config.toml
num_hidden_layers = 11
hidden_size = 256
num_attention_heads = 3
num_key_value_heads = 1
head_dim = 64
intermediate_size = 704
vocab_size = 4096
hidden_act = "swiglu"
norm = "rmsnorm"
norm_place = "pre"
norm_eps = 1e-05
positions = "rope"
rope_theta = 100000.0
rope_fraction = 1.0
qk_norm = true
attn_scale = 0.125
bias = "all"
tie_word_embeddings = false
parallel_block = false
init = "normal"
init_std_qkv = 0.0312
init_std_o = 0.00665
init_std_up = 0.0312
init_std_down = 0.00665
optimizer = "muon"
learning_rate = 0.0228
beta1 = 0.95
weight_decay = 0.017
lr_head = 0.0075
warmup_steps = 0
schedule = "wsd"
decay_fraction = 0.608
decay_shape = "linear"
final_lr_fraction = 0.0
batch_tokens = 65536
max_seq_len = 512
doc_mask = true
train_tokens = 278000000
max_steps = 4242
dataset = "wikipedia_en"
MLP neurons of a small language model. Each row is named by its layer, matrix (gate and up: input weights) and neuron, and shows model dimensions 64-255. Each number is 500 + 25 x the weight over its row's rms, rounded and kept within 0 to 999. Numbers have three digits each. A neuron's up and down rows have the sign that makes its largest values positive.
Before each neuron's rows, "fires on" lists the tokens most often at its 100 highest values on Wikipedia text that the model never trained on; "fires after" lists the tokens most often just before its 100 highest values on Wikipedia text that the model never trained on.

fires on: ",", "um", "–", ".", "em", "eng"
fires after: "1", "2", "4", "0", "er"
L3.gate129:486491470470563501539485485490486496524543532509519487472445497511503485485471503490487517448470541484474536548534546519518529495521499485524521471519511485476492516503507462497466500549513546501478528472512504474503497471506518503544486515503477499473493502480461486482542490484461484480483541470463508499443505510462462500438554516513486498483490490520520496488459534492544535528487500506455480521480491508481492485516498548502498469491505510488471499524461507515521527516519475489490485534491520479498517499547443506505527525516512485483531522494516472498513499525545516494
L3.up129:531503495481512458518508488526481549525514478511516539538497483516488503515528548503485476471520527493471501546515528503521519507525495512533498474467491487467511489520538485468471478539536531523502497531534492494461496506494487505448475542540459520485504499514492518497530494517474504496520473497525495500504488492501497527459483483519534500497486481484541486490478539496505520541440521514484420469483523500521506484493507482487486448456554455526478479494485488524468479536543495513487514495446552484497471500449572490543546542524496537509485500482509515522469491528506485510

fires on: ":", "|"
fires after: "4", "3", "\n", "5"
L8.gate365:498523479492499502464483455530490518516529506503477558488519524480483478488534518512525519487501559503522476487483518542486527499482545542499481521478508440493515502532485484493540490477505473509535522480522539497546521483520492517530497490514494474484566458515531504504504466528492519495502460506481494485465515504480494511499514484484519474528478528458468486516465461514494514516477540474468498498523498482450484474459489481501444480503496500524529467460532540534532496517522477516486435458500429471502441486497511539497497523469499510530499494524468511518495500548510478479
L8.up365:505524522508489469488469500481484512494491522524551522499490519514504487519506529514499464481500461468521510493504544486492489496472529500469524499500495508486457531459480528486502462475552524488508525507534491493537499508515496512486504448467456479501513527456503527495545467513544475462506445562498512505520455543457563493491506434463512466511488506483494478531466505479477467536465520490522484465484491506492548509546472489474514505515469517474532529494516480504468486492526544530456502509481498446451500456537491515536485530512476496511484532507505524464471487542491480508

fires on: "\n", "\n\n"
fires after: " |", ".", " |  |", "s.", ")."
L3.gate215:493513449506521470502551457514509503529545532482461537480509508501506530496519508482512476460474498463494530448453492471501491503488524463513549492486542555501520518466484549511491492482460491522547503514502504518513534514496497474465518530472519519478532512511463529480512526498510524509509505528467495486447498501515553451476507529477494471540508502509470515511500520478472512512492497516501536457536448491524421522521550499508483540487507487484517504482489458475512560509518549498494508518458483493504547446505490506454508534500472505510518495463484523526508486463514481476
L3.up215:471520480456522495538512471520503541494536540491469536504515526454468522504556487534512493498495476525500509521455503470467465492482531482496558503498547521489506493490505518500473485447465512539518466494502530485554500491484526499449484497502494522518511525571535511460482457493530486516542517492496552464454492537487511466503483496532502491518500476501467494552461508477492499486507495527469535478528497473476448479483486545551505525473471484475551529507474467492535538520519493491521503470488496510483487477476502512498531534464501514504441462467540496526520537494492488456

fires on: "\n", "\n\n"
fires after: "==", "===", " ==", ")"
L2.gate439:464448477511530537466487488487491538487548570475538496501484500493501486518500485485560478479455472517493485508546497470515491494471516533494514459471541488530496502493478516487528528507514512476515466510492503528504566503469515480536498532502487506502510483447449484482509523486518500497489506478511507486460496511478494497500475500528508479476514493507510504473532454496505530512497459482533508475511489489480431506505554512437527489514469476500502517475481485505490491498464461489497506505525528480545494409496507510482522485512510485492474453538509499477509466578515491488
L2.up439:469479528517505479478524514474501503509504497484506481528491500488511475487468511506499475495530505491454505491555546518467513528499543488561513505515531510476509497461487520499458539474533483537529540515506501473465510504500527498510521504512491510471477528476495482505444507506471533459515453498529520508481474521543502496525494494507480466558492471514539501483474476544493530493512514483485466470466478502441515511552525520480478494450468483505557495468474485491552496527501511466518502512525558529489437487482510498502493559483483527486483473542506514539527488505509463499

fires on: ",", "022", "\n"
fires after: "2", "==", "1"
L6.gate169:511485542494542482516466477485517490486495514485539509479494465460475514497497514493502513451516490490514475530544498498512544474501483494488470435504500477512456489521476504510525508497488526494493500506490513509563519512469516480500474534461464508520518493519480526455508518506498536520521449489519503507460526502500494491534502519506501459518511485447469532486491544480526500550509469516521484456531528495495525498516470540492525471494469529466523522482498499491470508516474518471513482514473515442508494473508506493515481452483546508484550566512500517507505449532514484512
L6.up169:555546489534518534506450512513486478429510510506511515533484498490482514511503531470508494527500536477517496498529502540532474499478486527486519484506545517542500524495492473533509490460526491508545513517551442532529506476512517513498489535498481534497486499502470509498454496516525490493444525506502477505487505507561518465506500479522475518461500480492494518485451485464499456523507479494522546515526550519509452512473498541481507502474496499486567498518533511544516473511511475503526486493507524483522494485473522493514505483482507490506503499462515552473504460552543511492

fires on: "1", ".", "0", "2", "ronze", " Gold"
fires after: "–", "2", "-", " | B", " | ", "| "
L6.gate297:546498513476512509506515533495514492477534505522514472484541458497514529498501462462453502542526555503497539487520506496444478513506485525526515506481504461515480486539485487475487481517484547495490504531529525433509535497533530523520427501526519486493573522504490534551503504517505479471484518515497482498480530499519537504511430516503475511569472513475489484528495514493528490482460489514501476522488484504460519474507493540480539497517492495512459511492508468505516518504513445456512487473508484503520533505531500494498528545487510516509525473487526485508493514517484528499
L6.up297:500458526483527487495482551513454507516526488513529525525586463487503537494508468497481501501530541493502492511496558492453531457525523504509502491503508466462457539526518491473472475484503490515511518527501524535501482511495526517501486516533472469468500491487554496524455482477492502468490487497529505512482500542507509450518497521510510549491464516466504492492534489493523530509471522526469465511494469464483505550469537513462478442500500511468461504529464493440483506515469503470534486467476507462534508544504497524513579497527484507475492494514461487524490487514477497509

fires on: " The", " for the", " the", "the"
fires after: ".", "s.", "\"."
L3.gate32:505527456509539502530503489503530507502500507516516521472500514484499478507473498523470480480494500466491464546467460509513546533465491503534493501489523499478506479520509452487500485535516471474516505469523507502507489468517464499456461508492504554491489464461541526483497503494504487520466509485528502508513498534509500472511464538485531501514488505462498528508515515488515494498535448522492517496491475501528470489489519497470485455508538472515528481535506494485529514550503498469438501465489493508501480539497517515440488546461522475522489523455511545520527518462512458504
L3.up32:538510440526510518571499535502516485535505488483454542471540527505483520522488491490509525509478490504500523521509512495535513444476484489530466535492518493449496510510463467484492480497505477483559485521471485491500505485493482480502536484499514521494505542481533461479505499473508547499483470494481536457475518521477536479564458484535565506506538485475502486548547487496573481484473512507508538471502463493529509471540515548502509515512491513482518481496491494493480481495483473474521486479479507515481498493476497514487482491489508503514543467476480508556485500542522509457

fires on: "\n\n", "\n", " For"
fires after: ".", " |", " |  |"
L6.gate525:523499483570546495540484479480517471546477507488527529487516451543525555528524498516444487489512502487525507528532464443524484515530445521493553475501534486495483503502479520501455456476474555489478481498525491538479489478502476460459522527538530459467497472481483483524494500471498489511500511494495509496465466508502518506515547511500527540481495490495476491498491482460478451507516497480494509500513512516489488475499485527516528485522500495515534485487501493480512524539479500497487485491490542482488488539518466536476504507507485485494501498507522491511550489491528512467
L6.up525:517528480525503511526492477501484514519549504484506452541479567484501467537510496578496484492504533463533502513505505475504480450486519507516508481482554487508477494468497485499500464510509512527478464497472475460466483535464467501495502466493476519522514496483524548521524500461528514491490515515466530527512494520522504476489498502522520510499489463491479503506522499482540519464487503507455510532485492505519500495519545553505507480546494468491503526460472531488494504478473527477472527548462463458485496463498550521515467464497522454534536529474491502488490486581517518514

fires on: "ord", "ab", "st", "b", "t", "g"
fires after: " l", " L", " Con", "l", " c", " "
L2.gate388:465496461495495472469505498528546476464533523530509519525474516513495489469453467507509471557494505500509512493462474518481577552483541514487479508470525533471502510487504477540489476462492486500525478520493470474493505459497509487464492483495541505475470460499478471522506449508525519519519497528558516483479489507497534484503499503501481530524522511523495541513490493533539475516534476463524533484510478498482535498502514502484517499497520490541502500518519525487555555515522518493487514513449541447457523497491496542468442472469525485481547492543480520508494518467472537521
L2.up388:446513516474513505467458504555470510469502509496476501463520516474548509495461485517499514490492479482503497490464484469462488521445494502507528548483494516477504523456505507490501511503535524541484517468494499481488455508486468531486528494526488503480526451490478492548526463492500514561510479540521541494518511501480486484503532534489503535518500503505510516525490498504546520474470472480511539512506497464473497491507497440479483480509556486524488513509520509487517479527454450511529475504494509497471508509517534513501460514470473501528520514514473505527463517512437490554

fires on: "\n\n", "\n"
fires after: ".", " |", "\"", ").", " |  |", "s."
L6.gate424:469474466526513515503499516502460504511521515501484472482535539478522540525505482563493497495555461486508481519505495491503489467461492492488513511462482527453517501502495518491501513493517513499515504524446470514541514486509468518472458491519499557525460501511489564506517506481527492501502487490497523473509514456523516511521454497484439510463536488475479527477483492528520507537493536524527512503498492447518489525471526556472492464503457481479522490477476469525498517513492503511448545532492543484504479526511470498521527486487517492486495515479483458570484518479520507483
L6.up424:518485447502511511512561465560497467523495496515494520490537486491482512511505523533509475416493518515512515471448505529507495523484501491471483510546513542502483482511513521509481495502467522477513529509480481507483518492507507468513445516479501527518507551563503496523481494483528479482489488485540507486476487515537472498492468548474468467506470518445446493472520512455529470490533498508506516546527506461514502502497446496505473510492465465525486479491504516509522487497495539509550470521516495486508494486489515515468474513493483504534476483457480474501488465516531525499

fires on: "\n\n", "\n"
fires after: ".", " |", " |  |", ").", "s.", "\""
L6.gate226:470515506570508518507487483486505544514499528519502500493520503526554488490496487470498471480476521499516518493485496495491526532472454471478490508520556465469482469496492515476479466453477517515515527519500456506532506455508530471478451505507512501491498513530507484461499528451514451507475459458505494466479487517555493450497494500503521503490526451455487499493458493533518488507499559515482519488497486494518443503504544522470511478478477487478532497469488464517568548509454539522518524528492519475467513501487503549502488473515517519501485470469524532534469473493524528497
L6.up226:506466460521543462555524494524538497513543516503486526519461505476500491541532523522471525474516526505488484530472461425513495501486464497471526483501533511513509551498449489499529481492467495500525480501497513493506487513461498512495529508493496558504494496524495525519529478482536484474518488501498497466440501495493505503532504496503476521484492498421484494472498478486533506512482475531502519506518473466532494507566488564501492479535533505515467489485465508538501478506500487491457479529501511472543488501539464462495468516484505522463472541504481503490505517507501514510

fires on: "==", "===", " South", " North"
fires after: "\n\n", " in", " of"
L2.gate321:543490465509507488495507501521503511496501504500489528502479474484453498469490517472487534514515533471523512534504536486491509479512524532506500483508484560456518500469522513514474437492519498456491543528485478481495531531530490490487464496523505447531513510476518516493491501536505495480533481476534502457502460496463518513519492505497486529490533493489466518477503488543513458489512458517461498494537485516566533538502525479505533481450523528467494510503436490477528468491502508485447508500502483510480468497467561490498531514518482496510459523481458545558494529468469480511
L2.up321:515485486487499497506489475535538518494475505499489473501509553516492496495503499501494498519510494480524487511571499480471517490504500540512486492485506526493534489468543517462498475471478459479514499557481512548502543522529489467511476484542540499463485492488464534489480545517497526476539518467500497511487496496502459490507470500450476534489511489465467491510489513507553482500566500511425486507490490521548510478526465494473510508512519551503493499471490490475535490513522498503484526473503510531512488536490508497509505482514449466495487522398475523505502501497506492482

fires on: "0", ".", "ro", "5", "1", "ra"
fires after: ".", "–", "1", "y", " | ", ","
L2.gate508:518509514511509493523508505503506491483489473494494527512511478493511508509514473522462514497469495509522509521502516520520495508538505509503532512502493489470493492539499525467524509499533504459527475498497533457448523478469531518490490541541499497528497508545474452545524488570496436498493503446492472453478487487482510488505524526521495469524450462487514463501482511483504481500526498530494522500502486511531563497535473501513526467500535523509504472520497496475495517515542470494485468517488505517525505506524480549482575505481500551493482528474485522488489504526454522473
L2.up508:504487537502488479508522514538485485530489493500486511469543479497508552509490509539503459494493483504532509471503535484537479551492533522473504517463510509508519497538516510467540473506539476430569495470523529480489477460479495486526532519516491489529489482538481496553525493516495451467447525505507520485507500522504496542485521543494473477476507460527520516509517519475523489483526506504513515520499497551536520477550474553503530454482522473505528504486506509490481481495491492457496487503496487461493536568528539514502532520493496570503487518496503494513483482518514481545

fires on: "\n\n"
fires after: ".", "s.", ").", "y."
L3.gate503:547483495497513470523488490494518539525497491503502489448486505455534493515502462506559496454479482478508510525473511480497510533447475504523522490463547495471525500467513517523468476456499505572475481521518490523498497517565541532470483491474501524493485503464458467467490473479518491487498487488533492507468460476509500489561483527500484532512483470485524466534508485512489475525471477527500515467497563509509480506508500503536548458482488484514498478523489504510512509560516461510521544484468516465488480490458489487484520520494518470541497498522498477496470447499513477509
L3.up503:505512477512504506470537503510522490484536514495509464519541514512506500508491446471503478495507506479560466506544500500498480549531454529471515501522550496491453517464503528481494471451516511521495497545497472501526521475478502482515520501509532531490503551539490473485424486496517507447545466502521531480472465529509529524498496490457468531506530492541497498515434511514481474547504472528504538508484502480524508552511508536526514470510467494487510529490508503514529503537506498459514488480477528536552496479444523503480519539486505527531514485520473487490487474550477531493

fires on: "."
fires after: "2", "1", "3", "4", "6"
L3.gate25:494478477487508494519497548505474470556495485534459535502519526519491499521495524498475503488526524506523504512542490491472528483461526460530504528523471482459475532501531486471466479530536494488520483555469534466478499501501459485476522493518523457543489479464494531485500503503462491535529551516516493505433508496510453494490460508438521502525470538467495497462517499507527472532470509480528546523530534475478525508463483468482491515486505496506531515485495532487506500481528470490455506498505475529533513530538471487524483505500515537511479510527522491510484492530486509515
L3.up25:502472467520528471495484476466556506516471469511506457530503507514460467492574491506511491488506470508511522506502486498547504531522481520492505518508543514517524513495542515478524479505509492523570494492519518495509517492504493552499495542556494544481524477512495479483521488479506495474520534515504482513474533488544489503492523521534580494509530472498517491543486481495535466507503482522499466523550510544507503452505483463499442493506516502520468483475473515458514496486510455527522471486551502465493490502451531494490506540480502487516492463502476534479508488504484511514

fires on: ":", "′", "°", "a"
fires after: "3", "4", "2", "5", "15"
L6.gate444:492473478479474468520541528506507515514522494506515544508503523475526493519526507479479464501508490504499495524481491537514548484514502494497513514512493447533461508515472492516542493490518501506516508499499489453520492499516478507512533503523489498480483502530552488520560528510505549452526473514467518512522480473512515485489540494497585486450423513483523506529528550511488551469481481488477507500489510495495432482518498486480517474488502514498516486513484430473513498549529526506483490492520478517477460491484521508520539496463473491513436479479531519544517527505516500521
L6.up444:482520506470509506529501517514496499507566489483520544529460498512490505519504487449485505491505458459496497501498493484519499477478448494527523494500545477469489457486513495520489519472530491518483503466501501532534506500502478523487486485477526479451527511508485523503473521486497537544478444563488489431515508499556521534521514470481501487526485521532500516520489532515510527497503534506483496496497482486508515517490503500482490464484491437495460494514503494475515517530513470492499483511539481491501497497526459499506521549473500494504492506484485517491458541508535498467

fires on: "\n\n", "\n", "id"
fires after: "==", " "
L3.gate510:506464454501513490528499480488485522465564470516486507525539527496516499473516512481468487551483513432493540486476536493563503491483494480544484481485516507509493498514499459476506518497549474488520476503456505505480491491522510517492483545518505481520530494505459470568527506530505493476484518483510521512473472451517525484531523530522492470476503469471533497509574542464473554471530500534480465473465484498515525508501513520456497429493490513478481524517497522508505483536482494503485523478467539510529518471476528519505497495496493466468525523501469495492495525522518480471
L3.up510:504445506504466535467522502476497496505530479508518433480513473480488455464531512493464509482471511537511526467513518468477516532496480518496511485496537500480530552457482452536528472500521510503495485497536462517511466491524533462500480556504521498502515468504502538515487471487499465516460481465490491490558497455491533492494459488497539462509467488495535480486521484523469479552501517531509503481484521497481515458513488514487526488519483501497484499497448463470513500483529525497537518493494499502501525483488508494484484488517499548519513465498480529485491483506493469482

fires on: "\n", "\n\n", "ain"
fires after: " |", ":", ".", " % |", " rem"
L3.gate187:487528480518536480567493497467498510494536524486479478515418460499494501475504485473499486517494492503520486532466482570491490475498497515502504534454510483493532517482503509522486509495509515471480480445472476536464491502475473499468499521470487488524474461518486503528461499414512529513496495518557484518486472544537495474505467529516497501480544524498472495479474492475493490485475453527505489505534464527512486506505557501540494500511507480507489539495536543490556510512477551462514499531517516496507494507482528498508478539529496500457512493550527513535501498485481539500
L3.up187:512488530512486500484509498495482505504490500540489525471474480508492495491487503548496500464547501500506515514475486495532506517477489495468466509484531506524496497542519456502476479496511454470516508410534495553432540467460472496506504501481453526479519505465489504512518478477522479483527491518534476526545478517550455480478495511477482496481475466506482497492470484496533508471521504467486460491504489522492507457480550511454512490495489496530523496504491471506508525586509511463507528517460511466506468512484437492495512535469511507510498525463493510491460502481492491475

fires on: "\n\n"
fires after: ".", "==", " ==", "===", " ==="
L3.gate315:535479468502525493504512475547487494521548496504503462464519549495531524500506516476515430497486513489499525485515491500543468511519467495516502483460498544496479529501537475485494509505529468520561490477529481494563504488502504542477530481477489502469498523489479477513474459495517506532500481531473463512530504470469547517498510528477523485477481496509545514518482521484500570516487469527481514508489474513495473488507535528518547508514499462505491499481514471491484515545469523471542484527484500466524498466496495475522480485480481497511510502524526508552522521470498483470
L3.up315:568515496529482515539511482531495486478508499481507495522462474474522508523525493496508512508509513515505490504507557509516496501490504497522489507510558485473466524513503479501483478451528443505524498475472528517502509475491517481530471475458481468454490483515476535502550513518506466492531436539436487490492537453490517508513480477508482522521514522521475508476514505471509482538523465501528511509502487537502493507564531526501500507485491494537505507525500516509503512518471535507472475480520483496509499518435525526532531547515503502520485514523521491505474442496499520489

fires on: "\n", "|---|---|---|---"
fires after: " |", "\n", "|---|---|---|---|", ") |", " % |", " |  |"
L6.gate689:527494496505519482465499476507513487499498546488513516530514518498464509495517483496480477508503530501504542490517488492458449507437509506488481489506491454488490487518502526483514516490479549481491516488566517511504504470487536534524495503482479506518458520475469486537455518485539471524465477511518492536475466505520522461521449504534536511470479483470477495555516493513459484484493531515521474507511478553477512519480459551521489506470532513479491524516467544451487504466504487494527538540499497470560469501515500467501498485492451488504549515492510461487515501454520471480
L6.up689:489504499544511487516473522522486478504510547474495488488488482492498510487498499484506498537483523505534507483497468498473475486497523481457456541487502491506495518511507483477516501476524537505495509514484520513475543475516498487461486514483490494502501459606511490512558537515500490514491464463473523477502509512509497452559473461489499511488494490455512546502493473521505532478492514500530515456533420513440519485510477473478508516506501518441570532520499502515512528494520479494492512554479494467495524507486550494494469506502503493496547487511467502487489516493483489480

fires on: "\n", "\n\n"
fires after: " |", ".", " |  |", "\"", ")."
L3.gate139:484537440518558533518536484518487485447528525510488511478498523502541490485508519524486483488500481508492485512469490451499487473503505453492563468505515493469503478484492515494457464489467524497537483531548465484525484523529544472475485536526514509517490477539520490436474505492520467517500500534516534513470461495474533442519482526512488493514510524531451530553500503503476505487517516557503544459455469493512481501497482529516519522463525449442511483506472499488502489542500506489520523475482468534511515489473486526475494509458498483510462512506511480496479515513490533508
L3.up139:545482466536516580527496495482510514483529475525481515499514498501543524490493475524476505485510485505494455510501495470483498459485507469472547445533512483419525492488500474495475477452468542509503486516571454490512499481495540508494505538525510480560505491491532466481489493474516493535487523483503510442474495500464504491517491516525512486515512491502503524546494503500506494483476549535505539468470506472562512510492467502509552526481495480512504492495512452548456537517506545505491513460515464511476473503452519512472486496452500483503458516492532486499459509548508540522

fires on: "ent", "ist", "op", "ater", "d", "ad"
fires after: " s", " S", " st", " ex", " contin", " stud"
L2.gate258:461465497499477479485447491508458480467482526502461490464465491481521489524544465512476499523507464514442521497496522460480509540475498470502498517486495463504509509498522514508501492490521482501500488501545489518484515500485522526557485471478493465484454482533511529508528450522528492508493538521541481526518510523524489483490484524480514511464415466469453441477528551503472522508484464491513489492515444521507475480461439491492507476454471516559506519483531492494540486506517475533479530501517520507472510520520504503477490497519524539517473523531524511519519482506476517523
L2.up258:512489478548454475531501500528479509500503496472518536460499520484506489482458460480497472497499504448477492508509508501518495510503487507489466511450509491510517465472488523497505491470469485532500476553499477458519529513462481486510488500528455513476554469482506535512491500532507485487494460491511463501476489503486491539511515494465524558491532494536446460530520465533505503530479504481521487525488466473498480492484461471478519526490474470504549478485473506508509523449472491514487475495477521506483471490482571482490526481509528545505499505481487515460498470478480496535

fires on: "\n\n", "\n"
fires after: ".", " |", "s.", ")."
L6.gate566:530526481502500477525517489532497489524534588482485484435509519483519521446497527505488497436527514533477505518467505470476482505479509467503504479510516459505499519482478489513490485502480535487520521531491501483479465489532481453480467514442497487502505495522509498524532534489531499480431460484476486478502487545514506488551517522519466483485511480499469473512485495465501474472491491498480497502514476523472500515511553484460469444520473480459511513534463482512544528530472513504453501519504509490531471478507483540465496508481524468495485525485514467538476485566518494515
L6.up566:491509485525535469525549497482451528516481505499494505439507522498548481525446486478475495491495524493516491516471512488480557490520438532465481473515523503485461492507477476505506496474481519490509504519502524475512497512496490494519557497483535500499479472498515554480490489484499473520509456513503470457466539516535533531485496494500474514491490457470492542473486507470514557558508478527507512518480484472529479530538479506450451450522475527498531540450470498545483493494498536528539484505485517502475486507479515490501465450502496513507461491470493495514484502529525493502

fires on: "am", "if", "ri", "u"
fires after: " T", " f", " Ch", " F", " On"
L2.gate123:488514493468508487522496484516542521523519488494496489478514524511523465514498512523457516477473527492491476486495485500534490493457519493531460478484495525456493481515462499498471495509545505495499520515550449502502484483505505474478506510497560527469521483533494499477531469498458481515531493504487476486467503507507469470493440527511534507490502522523503528507486529493513503473472486473543487508523483538494458488524512567514464461478518487510502486476475476451519571493475481488523441483519523473529522521479442499493499481540472469499505525512493490494579549480548484479
L2.up123:523532479509516507519465522467514504512507505512524527454484518491484505550490514574492515502516479499492481505459511507541510460487528501498510451521496471512556476504469510537474499503497484521518516474529486471474452496507538468490532486504517462488531457439507489479504480479503551518530525504500523511485565523518509502477530492474508521485459451511525497496479500511527523479487514482452488501490523506507487449529509524516535483514511504477503558488524516536488478545484488534482471522495460490504537473478471487514486498515525498527491513538507493487463495494517445510

fires on: ":"
fires after: "1", "3", "4", "2", "I"
L2.gate336:497519495498495524492511457481480516514481513490503507513449538460484510479535500496494470484528511494526525496439504524478552500472507503551520473504489496463504510440469467491480494459503507467487495529546490539493491487509475477484475485509504494457493517485485511474486489510499536465490500551500521518478511504487543499516540493500529514498517536518507492505493529484485492514474517530496523521530550522510464511512503511546493498466523474507461512494531523491511519527532513521517524448534460467475464456481494489473527529508528457514474522547493517537493501426490525497
L2.up336:498486487497461498509536473523476486485503519504515491484471457502490499521478504524551543495535507455477510505528490489546483485528517532530517488544505459518464472485456494497493465504475468491502543568464478491523515459520497505478499542526483492484486534474470453476483557489507487489510474473471505461504467461482504506507484521514548511494511514508516499518506501501481510467469521520475491492540472477537482496486513467493531537489440537494512519517483497507467489514495532501546489487535502477519527499519499516501572535487515500518502482512487528497436491486537503516

fires on: "l", "pl", "rit", " repl", "in"
fires after: " ter", " app", "ip", "ont", " im", " dec"
L2.gate210:477456498498488462489485497502487514473536521527507489500504491557527480488505490511459494506460528540505519490485510536514510492476541473466543476450456514487518463517537494477513481528480490530535525487489517531521509492520505501463504515506564485475514520477512500524500497516539441495537461500491448517508486532476525457500524523480485479482497448477520531477495528528504477460530499497484476481479505490454504449475490540499539533478485487487527500515496497501476503522473488478483539532491482496521474480513467455478509490513482534464512462509488516500538500464483490501
L2.up210:508551479476553476467456442474489489473546531518470473477520525509502473545523529484511507503494496478500503501510517493478485524485523512476527447510481512488471475488560482491494509505507474513524507467517514512528503483499438523528491505495492539490549512514522486490483485511525469489490489485485460449505461498466506552498490463496529521512467512518512458513492546467486517484490510493496524479502536458495462460477510522530488490502491500516478479512485508514514476532499517504507460514534493477507503438499542431573527525485516489518524508537513458527474456532514474483

fires on: "6", "u", "as", "c", "ore", "re"
fires after: ",", " F", "e", " f", "str"
L3.gate225:495518525536507522505526514460486488522474522499529471478478491498519483513509521527526492510506479525472505517520577488501482504543468524488494494542504505519509525504553527488510513518516479498516505529515482522485499494486498450473523500481496521469518519503501543510507494465496463526511546511470465491501504504428498475516479481514466453490472488470464522524494540541532528506510510549492470472477441498551469494540494505539475518479515481497483530479507481479497530520532461500485505491467454491514498539483542534508517540496528523534501505480532506514527522551481479509
L3.up225:492534471480479530435513515534471465499511498493501487511527479531488521519530517479542516520464495512524458508489498441538548469481482478507518454497526487450540550512472507529548490502532488556475486485492509501471501526447503436500500506500480478494492479514479468490521469512489510467506575519537519478471495487464453460500527508512481514489491512504493527520481473484494501466529514466483517484496439516488481509516481458473522545527486527491485466502501500505481472522479531520524534472526519503508515489486497520510502484521474472504513485548526515520471493508510494505

fires on: "\n"
fires after: " |  |", " |", " |  |  |", "|---|---|---|---|", "|---|---|---|", ") |"
L8.gate110:483511491504516472488510533506537514507504503444465475533530492519525516477547485493489474497510510469525485506503526520470479504525500496487487501519518495450508529520450508539483494514433512485498506478468485470513515527490530516479510488508523469438493534559431463490507501455490494512491489478550511510472516510454499508480458518490519494522476478480538459492478548522540507474508498457475543482519501503472506466468469498481523474498479516456542487492473517526473514501546495501546489488477510498485503454513492481494515452531491475525492471505523492489490487526453476496
L8.up110:505493505508533494459500526489480478463562510453495492541490465481541550506487487506474469501450492489473535511518472515463480480506517460524513552512505484491545498537508528497497469484510551487529515502538474549532517497518534497465446478473494457472486501497487473487511497489496493552508489528518522458514484508500489452545494483491507492518531500491474506479501516521511531504487473490505474467498493508446483446528498537515503455478499524500513532477467515505516547481484515517483498475487467489496506486485531487508512522523502481490540492488464474510474502535514460479

fires on: " same", " following", " album", "re", "land", " game"
fires after: " the", "The", " The", " of the", "er", " in"
L2.gate632:486518471502513522472502498506510489469514508491534462495440488494484500504516456507525482500508504485527486509489534463482519500490487493493492505525499493487480495460454571515504524489543520469496500497488478549556515480529489500500449505485481536446513541470452463487531499500507490493458557501510468523469510499514508513515452532502529473511480481512532498492435488485539481528499473480509527514519488459482483536523471487469481553520461526492472463480476527492517482475512517524504502483503513478502528494465523451503513450544478494508516494473434493515536497521433465525
L2.up632:493535499507482469487487517488495501460518471534545477527508529476470465545515484528522439515504542488486501517514497515474480492488495494508501470550511515530472517535445494497573511512531566487493559486481501521507506486516530483474482487510503457517465492471542476476517503505425476486536484473518492530448456475479470508519510467495504553511496513470509529491502499498502529499489501509526520501512497502521474520522533531507510474537507491502499525520525502544541521484507489544514486499504525501494496463508478559539499480480515472493466499531516491499487504531478487489